Weights of a small transformer language model: a variant of Adam for these matrices.
MLP neurons of a small language model. Each row is named by its layer, matrix (up: input weights; down: output weights) and neuron, and shows model dimensions 480-735. Each number is 128 + 24 x the weight over its row's rms, rounded and kept within 0 to 255. Numbers have three digits each.
After each neuron's rows, "raises" lists the tokens whose logits its output raises most directly, leaving later layers aside.

L8.up2141:172189129120129116117121120122177119114129153104151156180149187090179135151134149128152130099142150082128172119152152141125143190124115143124153107143146103161140108103126145107130158104157126126146145130108141126112143119142117097100131126105148149072127121080149132129122115175110148121099145121147144087103131114130105137066134173126130116092108158133151153109102159085125108124097189166093149142125097175071111126123148085161141110179118156104141109150131133121136178165109158134096143088110100167102100123086159133160114101145120129122151079098130105132131092136112117122139134124136102113166120105139160089115146145127076100118079124156108085130089114168113122142203139157142109117093189124134125073116127128111156135169151131099098142113134142138140159137147150
L8.down2141:132139152116129115087123127135135114142116155113087144163180129150141097135148143061150117101139138111094147102160111116104138128117116112117133117136136080080112105144130144140122155143156126148122147151130134138163118105113138156101126119149124128121086170103096111127164129183122132129131143134139178112093119136101118158101149118171124156130059132150159124137100166120151153118112144139125106120175093181129144071138103117163135142152121141113112155127115135152111132125102133124129157118111165122107117094134127134117134110143144180138126121138135146136112204112133143129143151121113152125111117109143144110145121130096076121143109161121138146133115122160158109098156125131121107130165117147130188113146103123091126102122141122139143121109129130091131155105134128
raises: " films", " film", " movie", " documentary", " novel"

L8.up590:178128099124113136153140112111122154125135127133181111095122104097145109137121108116154126124119142122113150168135168142158119155179151176133156114114131194124125164122133139088137131125154107149133132161151140101112112123136122147174149133137158126075119139142113158117108157125105129132094166082127124133137137086143132073143139149139109098128123166107106112111096174144102144171089149107101166156140143165147104142071135151112103132144115131128152141124161124113130099108129158130151126075110125131106139138110146121139139124164112121106103146098143136174136174127131130117128159128143116113156098104138193097157144109134112150145119127133162173175098129143114130134133166119191144139148111137151100107113117123102118110168140147095149126122135115173112160114146127
L8.down590:153104143122120115155127086103156144139147149137150172086123126134124130113124152107148139118128093115122136142136163141156138127193161136128113176119122154103106087144135142074164144127155129138120122166146135141109125133105125139143099143117138106130132123165140166140157152053128110099169178120158110164117125069116175088176151124123072123135120153126099085135150178159162107155127131120111156128163113170131103116120142094104147120121113138127140157110107126145117079105142169134128128141144147134144140121095143140140107142142108134127103141108160121118124161099157135133123154120128115126123080147148141123142153120146124153158106149134121137145128112127122093147120147086189146140139149148161151154136108104141115119153134166083137109110161129144131144168108114
raises: " Democrats", " Republican", " Communist", " milit", " Democratic"

L8.up697:160150097116056137090112162109119123134101170131163118114187135113142136119120068085141147144162083114106096116154150138116104174153163144130126096091145146130130168136142117112147142166142112108145107141141143085092154149165121145109136156121154164108189101161143130125147152156120098092105136156122120142155131112111092096119146141144116152104125147113112140112089114172120162132156163136133190131134156132113127175107132121133108053113126105121139116102145104123136118099108177162092097153113102154146118145112100140129164127151131130093101159099154136161123138101116133156108123151077128127167159116134155137146114073133111103155117106146115113150137144121148110082165142099127152112061110094124079080113144140137142145135113091123170099117166154153138148114116136
L8.down697:104134139079089149168128077112138161105117125129139145084163130102097124121127148108124142136138081093122149113120132104102114128167142135101178135115129120067119110129143155162136094096150149129173104133122133145119145116145148153087144130120168118095095106131147142112147164055128113146127217122113122170157138103099125157171091153105140104135119142152129101118140147134105135151126141128130128089152129171122105126150083107096138069120137121123100150127105126129168112109124099127111113166135108143178147107135132134109132124130121122134154151156160127141088163131112117175131130129115115106112118084145128112154078113156167149153109148113103119097136111091145119103156177086152146110139111120133125145119097143150121103196146147145145116099125068146119149125129145
raises: " who", " Who", "who", " unable", " admitted"

L8.up766:094128115129142139142118127124132105156142147139108120139125149137127134132155111060157106126119154111139102112094118148123077125120163134136169094137145082107118104151124122148144118150132141140123118151145112087141126144145138107138125122142147137124140114171131149141131135138132141094130106124120114105104139165135121165105131132127151085157140161142159131126127159112093078141169101165133132143193127141127139145084125139135110124133142084135122168183113130146124135114110155170139137135137122119090107176110131121130128141148133175127100147081151162162136122115115156083131123084148141128147142104096148156122137120168106138139117100130104171153090128135086133152143125082163125136149140133110089113084127087085111116113119137121132111068103120149154089144093104
L8.down766:153177139106114118147119127129145120137138113169150177120134131105104111099085135207099143107167140125107133128110168083135166112131120138137113138141140131119134138088097134131148156112095139129109128121109133179097134105121093103142108103118112110129116156102136120133115138139135114129163117154117114181135125079124137115134093119125084133132135112109096138158136135116137167118109137084113089120112143113135122083177114079155124168138117174107143102112152147144108111140122147129124131095130168130132160102129134113120119085125136126140130113128101085118135164116135130123148126171104133118113122144164151122128136169117156118150150109150101080107121128117173100134127152134112135115090153118126138130123159165198155097142114097128101142192101158138116132129132114
raises: "yard", " adjacent", " site", " buildings", " located"

L8.up2964:183139107095128149141081125120120152170098054118128152165150065142142124106174135152118131070127129169129109135133084093071156117071144132119109127118134135135088143115107142133115139136107115151086121105109134163156156147103113112168112156091123176126143144115073165132124097104152145131157075139150163129120117126128103142152066146133116121155172128169120090130149147085136196121151100130149091126105140095145161130143102143117145127127098105063114087146148124152112187133164110144160138074100125137140090152122150073136107139128140165149127122154095093111158134146089109130122138115149123105107142121136125099127145102111125124146154124131108123135091131151151138090120112146121126120131126152102072127153092110133148134135079138080086112131158133092137137112172162
L8.down2964:087123116135125081122149129161139095112167164159138089085121181137110157145118120121141169192142142077151124131116167142177119130144095140126156152118127140084156121108124140136112133104134127105165144160122126096120109142130126123114136120159121125133129099144158116108097152179096113148111169143125100091095172140146148141128161156107169135112079143105146182120144098117109103108120157130109134146140140159107100131113126140147097128128154152173124128107107148097123092125102172124093147138134148110124117114107107169123127123119114120101124117093149150149105100123151134120127126161097114150090103138161133144125111163137142151091126120126131079114168131089111096179137129120138114117129141143121182145110176181115106124125151126169161151135088128188110140134135103
raises: " murder", " terror", " wounded", " kill", " Death"

L8.up1166:151106110148138065113135128132118142117151141156126121104075086114096125119156135166127091098131109081117145122151159096113156129147154148089112136088115136157145103106139101125148089124142140105163131102128153137161132129144138131123105139136113135135129155163124152132129137172128122137111126126143119106146105158145091120145164129095089111111137132119127144115134114137124149132107149136110156124147156150097085149111118135163154129144096172100146122105136114116136120117126102133093147155119092170127132176103134171123119135158152137084085124100126124155160145137106159122143125111125141109145141137142106168107100134104112127147089114150095124096159107161123083120140119076110121111136111126101127140131157145136110137143161125126151114094214133143116149128129110
L8.down1166:137116098129126121149118135124150115112155107143113142148125130132137129108109117135141122112112150087117103083120152103116090061139093126147144142084145154052151155084154117083139076122051139121118187128079123138137111058158101180130167093112122099153140107090131112160132121118138155106116111126091182147144104140163165090137125147079078168115136105120105100066175119115120175137120113166109148105138165083104118142146116128155105129164136130141156114169123146140111180145145110162106158131195129133138123124133124162120158130159101117104137095125150116130084157131101109134137141154125128146139115120167073149146183170088149110135146103113138120174098136146108103112115164172100111144149128128119134114081125170107129136120125146159158116073123158082081143126137162
raises: "ched", "ped", "ted", "able", "ified"

L8.up56:142090127144127181108105123153121126109127120146159131088101101138128142140080127109164112125102132125119154141107153140107132174143124105127118130102077164100108094107117129083128180118133143132104136123118146122110167132144133140083166147163156137143128088108101134119164156169119118111156138088139166142175109121095106119093140115133094088124152177136132153160096173119163157092148119088121136135131153140096134103127134134112150137173118115119183101140097128133139180138125104157091101109125115128109139104122120116108149138103108140119092131126126119111102137108105145147122162144097094171115170104113144160154108102131132139159172122126080064134170111115136103119124103181113057166116164116130145129139116125138134158129129105178105125167127148159122147144146178
L8.down56:144140069141115106126101093131139102134127169129116126134156141106118121172150128134125091131075159118151137134169110175105119117133173097115109130173146173165135152129136121114130123142159134119095157123102111143099123142145062150119086126093134105118133184149169110129109111093189131136069102155162152146136142116115170103142147150103152079130104161126118154170109136102136130133146112174158152108127167121104131161129147107105129110092156136162155131092133126103159164130131109147119099112120099145130120167157121152148121146151108104075113188127149197147081182129104152143108076122135149145148120132087144122112145127125128128171172153111136173156154106110084105119183138073140137122149112180143107121120131152132145150143133100147095152111042132106132114116102106
raises: "'", "’", "en's", " father's", " later"

L8.up2804:083117108118153078089103139111145083116117115147136064173153105119101134112128096178125120142113135134127131114102088104131104143110147125128099098114128141119124145138145172124089131120131080150096114127143135165100153155126103080143110124124120188102097109167114149158125100138143124163145104124171119106122088115106078138108143109124100127134115113154149152114130120140137138134134165114100121134113130142125122123121126147134091104180128125133156092162113075164143133145110089137112157096125131109130148079113137123142154149132164097105115149102124090177084127128117132140119145124132149159136163108134137145099120116172147127127115111112144131141153144079111128133133139107141135134135142132153090153131159130050129169133158088129169119141140125130185128107125087
L8.down2804:115078138147128139091099170126133121122144152138140127150121154125087134160119140151133091112097112207130141112126098141138149115127142110137129147129129123106121133124137165111138140113113096107120075108125128121093158097151133134119152133179130110166114115141095098138160140120130118165124115155093089165146118100133113181141109116140102129135153125117147117113157159169101115114144161110090092114125115133197114130113145130088094143141161116130162105133154112129124137057142134084146118135177130055089112130161144168134118095134148148118088152136092151098121199077147128143077117135111151140133122127122123118150124132155126151147134108098113153103180115110087145106126187111102104186130143147160117135113101149110115135116132134152128141133108145095103151123125119
raises: " height", " length", " upper", " feet", " position"

L8.up3324:135100090142147160121156122138121122142113108124119118112094097137171104149099120110117104129094130188093167107072129145167147190103126138111146116124107105118107159124123159149093138130131133120134176142142110149109129130120081113181145124168096161107134175127109148131127132170099138106113134109155115156141153123120075139123070149100111118163162153094187132134125168117099087122110138143134157164136143110098134152144151098122123153162149166082169108111134144084147164127114129124103135124119095157099148154171097136131122106138129141104124162137137125131108125113128099077165153149102098121108104131093148119090147154185096123131112148133119138134170141151148184150140155152164122151117154107117138158146138116118156123160108167160151119140152113112100143118159151
L8.down3324:157088100138166136109115119147117111110106131118174133095091116147149131167106146134114120128108116182122136107094122142194141146131134147116156148163147106148118117136110135141133155166123096150129146104127134174108150120156093140125080154125108119128126130139101145143137149140128140100143159173148077141156112092077153144093154134118135128106145119154114119127148140104148134132159117146164128137184115110089108121135144112116124152080127126104119123109146158140148144144147138095123170142099151162173111148086133135174131163138114104157090182087176113099110113109142141124083130149112112114092143167109140099106116148181141144145161115145112103169102093138117122148142152068136080163147113137141185167143104115115082122115117112098115114118112116124122123129082153
raises: " secretary", " position", " husband", " deputy", " chairman"

L8.up1848:156136137141130117151115108116159087092122134118146104119130169120142138133130132157127160145112155121108158145140139087146147140120095144119135111159146113127108133136136102135141178112150156139113147127138112105140187144109122103151125097114150144122115112104149103118122099172162169123131129137139123158068088134124136114066112157096130090129126104111076118152162116094152103118135098118110133122138131055147136149136142118151126138112088147079108166117152130101108154114102127138144102090115102087150117130096123144134129125135115185160171129153126137111137147121072133065185100132085087102103145114091136116104128127150171136118118112136134114153141172098116110115113130144138088091135107107121150128121145145149091159157163165136159111110126173160129126163122157
L8.down1848:080136150098119131139145152136100160172133126113115144133119097111139150121075127091136122128123116104159118105113139163104110107126155119147132111071106121129150103083125131094116079128131104126132135140123158148125084112148136117137155155159109116108161128144114152150120156085110075127112154129113144108188153094124119174175143139165140126113124149146165202076099138174091173139118139138153147137085144179078162114122083109093117101128140142134120119150115142152147103115137140156137144158151163165131156130137131142122135148134119089100064114150151121110111105139138124168089143121185138167116124188158123138137119149119098141122126138132125176091099133149154145132156144120124151134130156131137081139122138134123150118124101072121118148142130098086131145110143077
raises: " cities", " groups", " projects", " houses", " employees"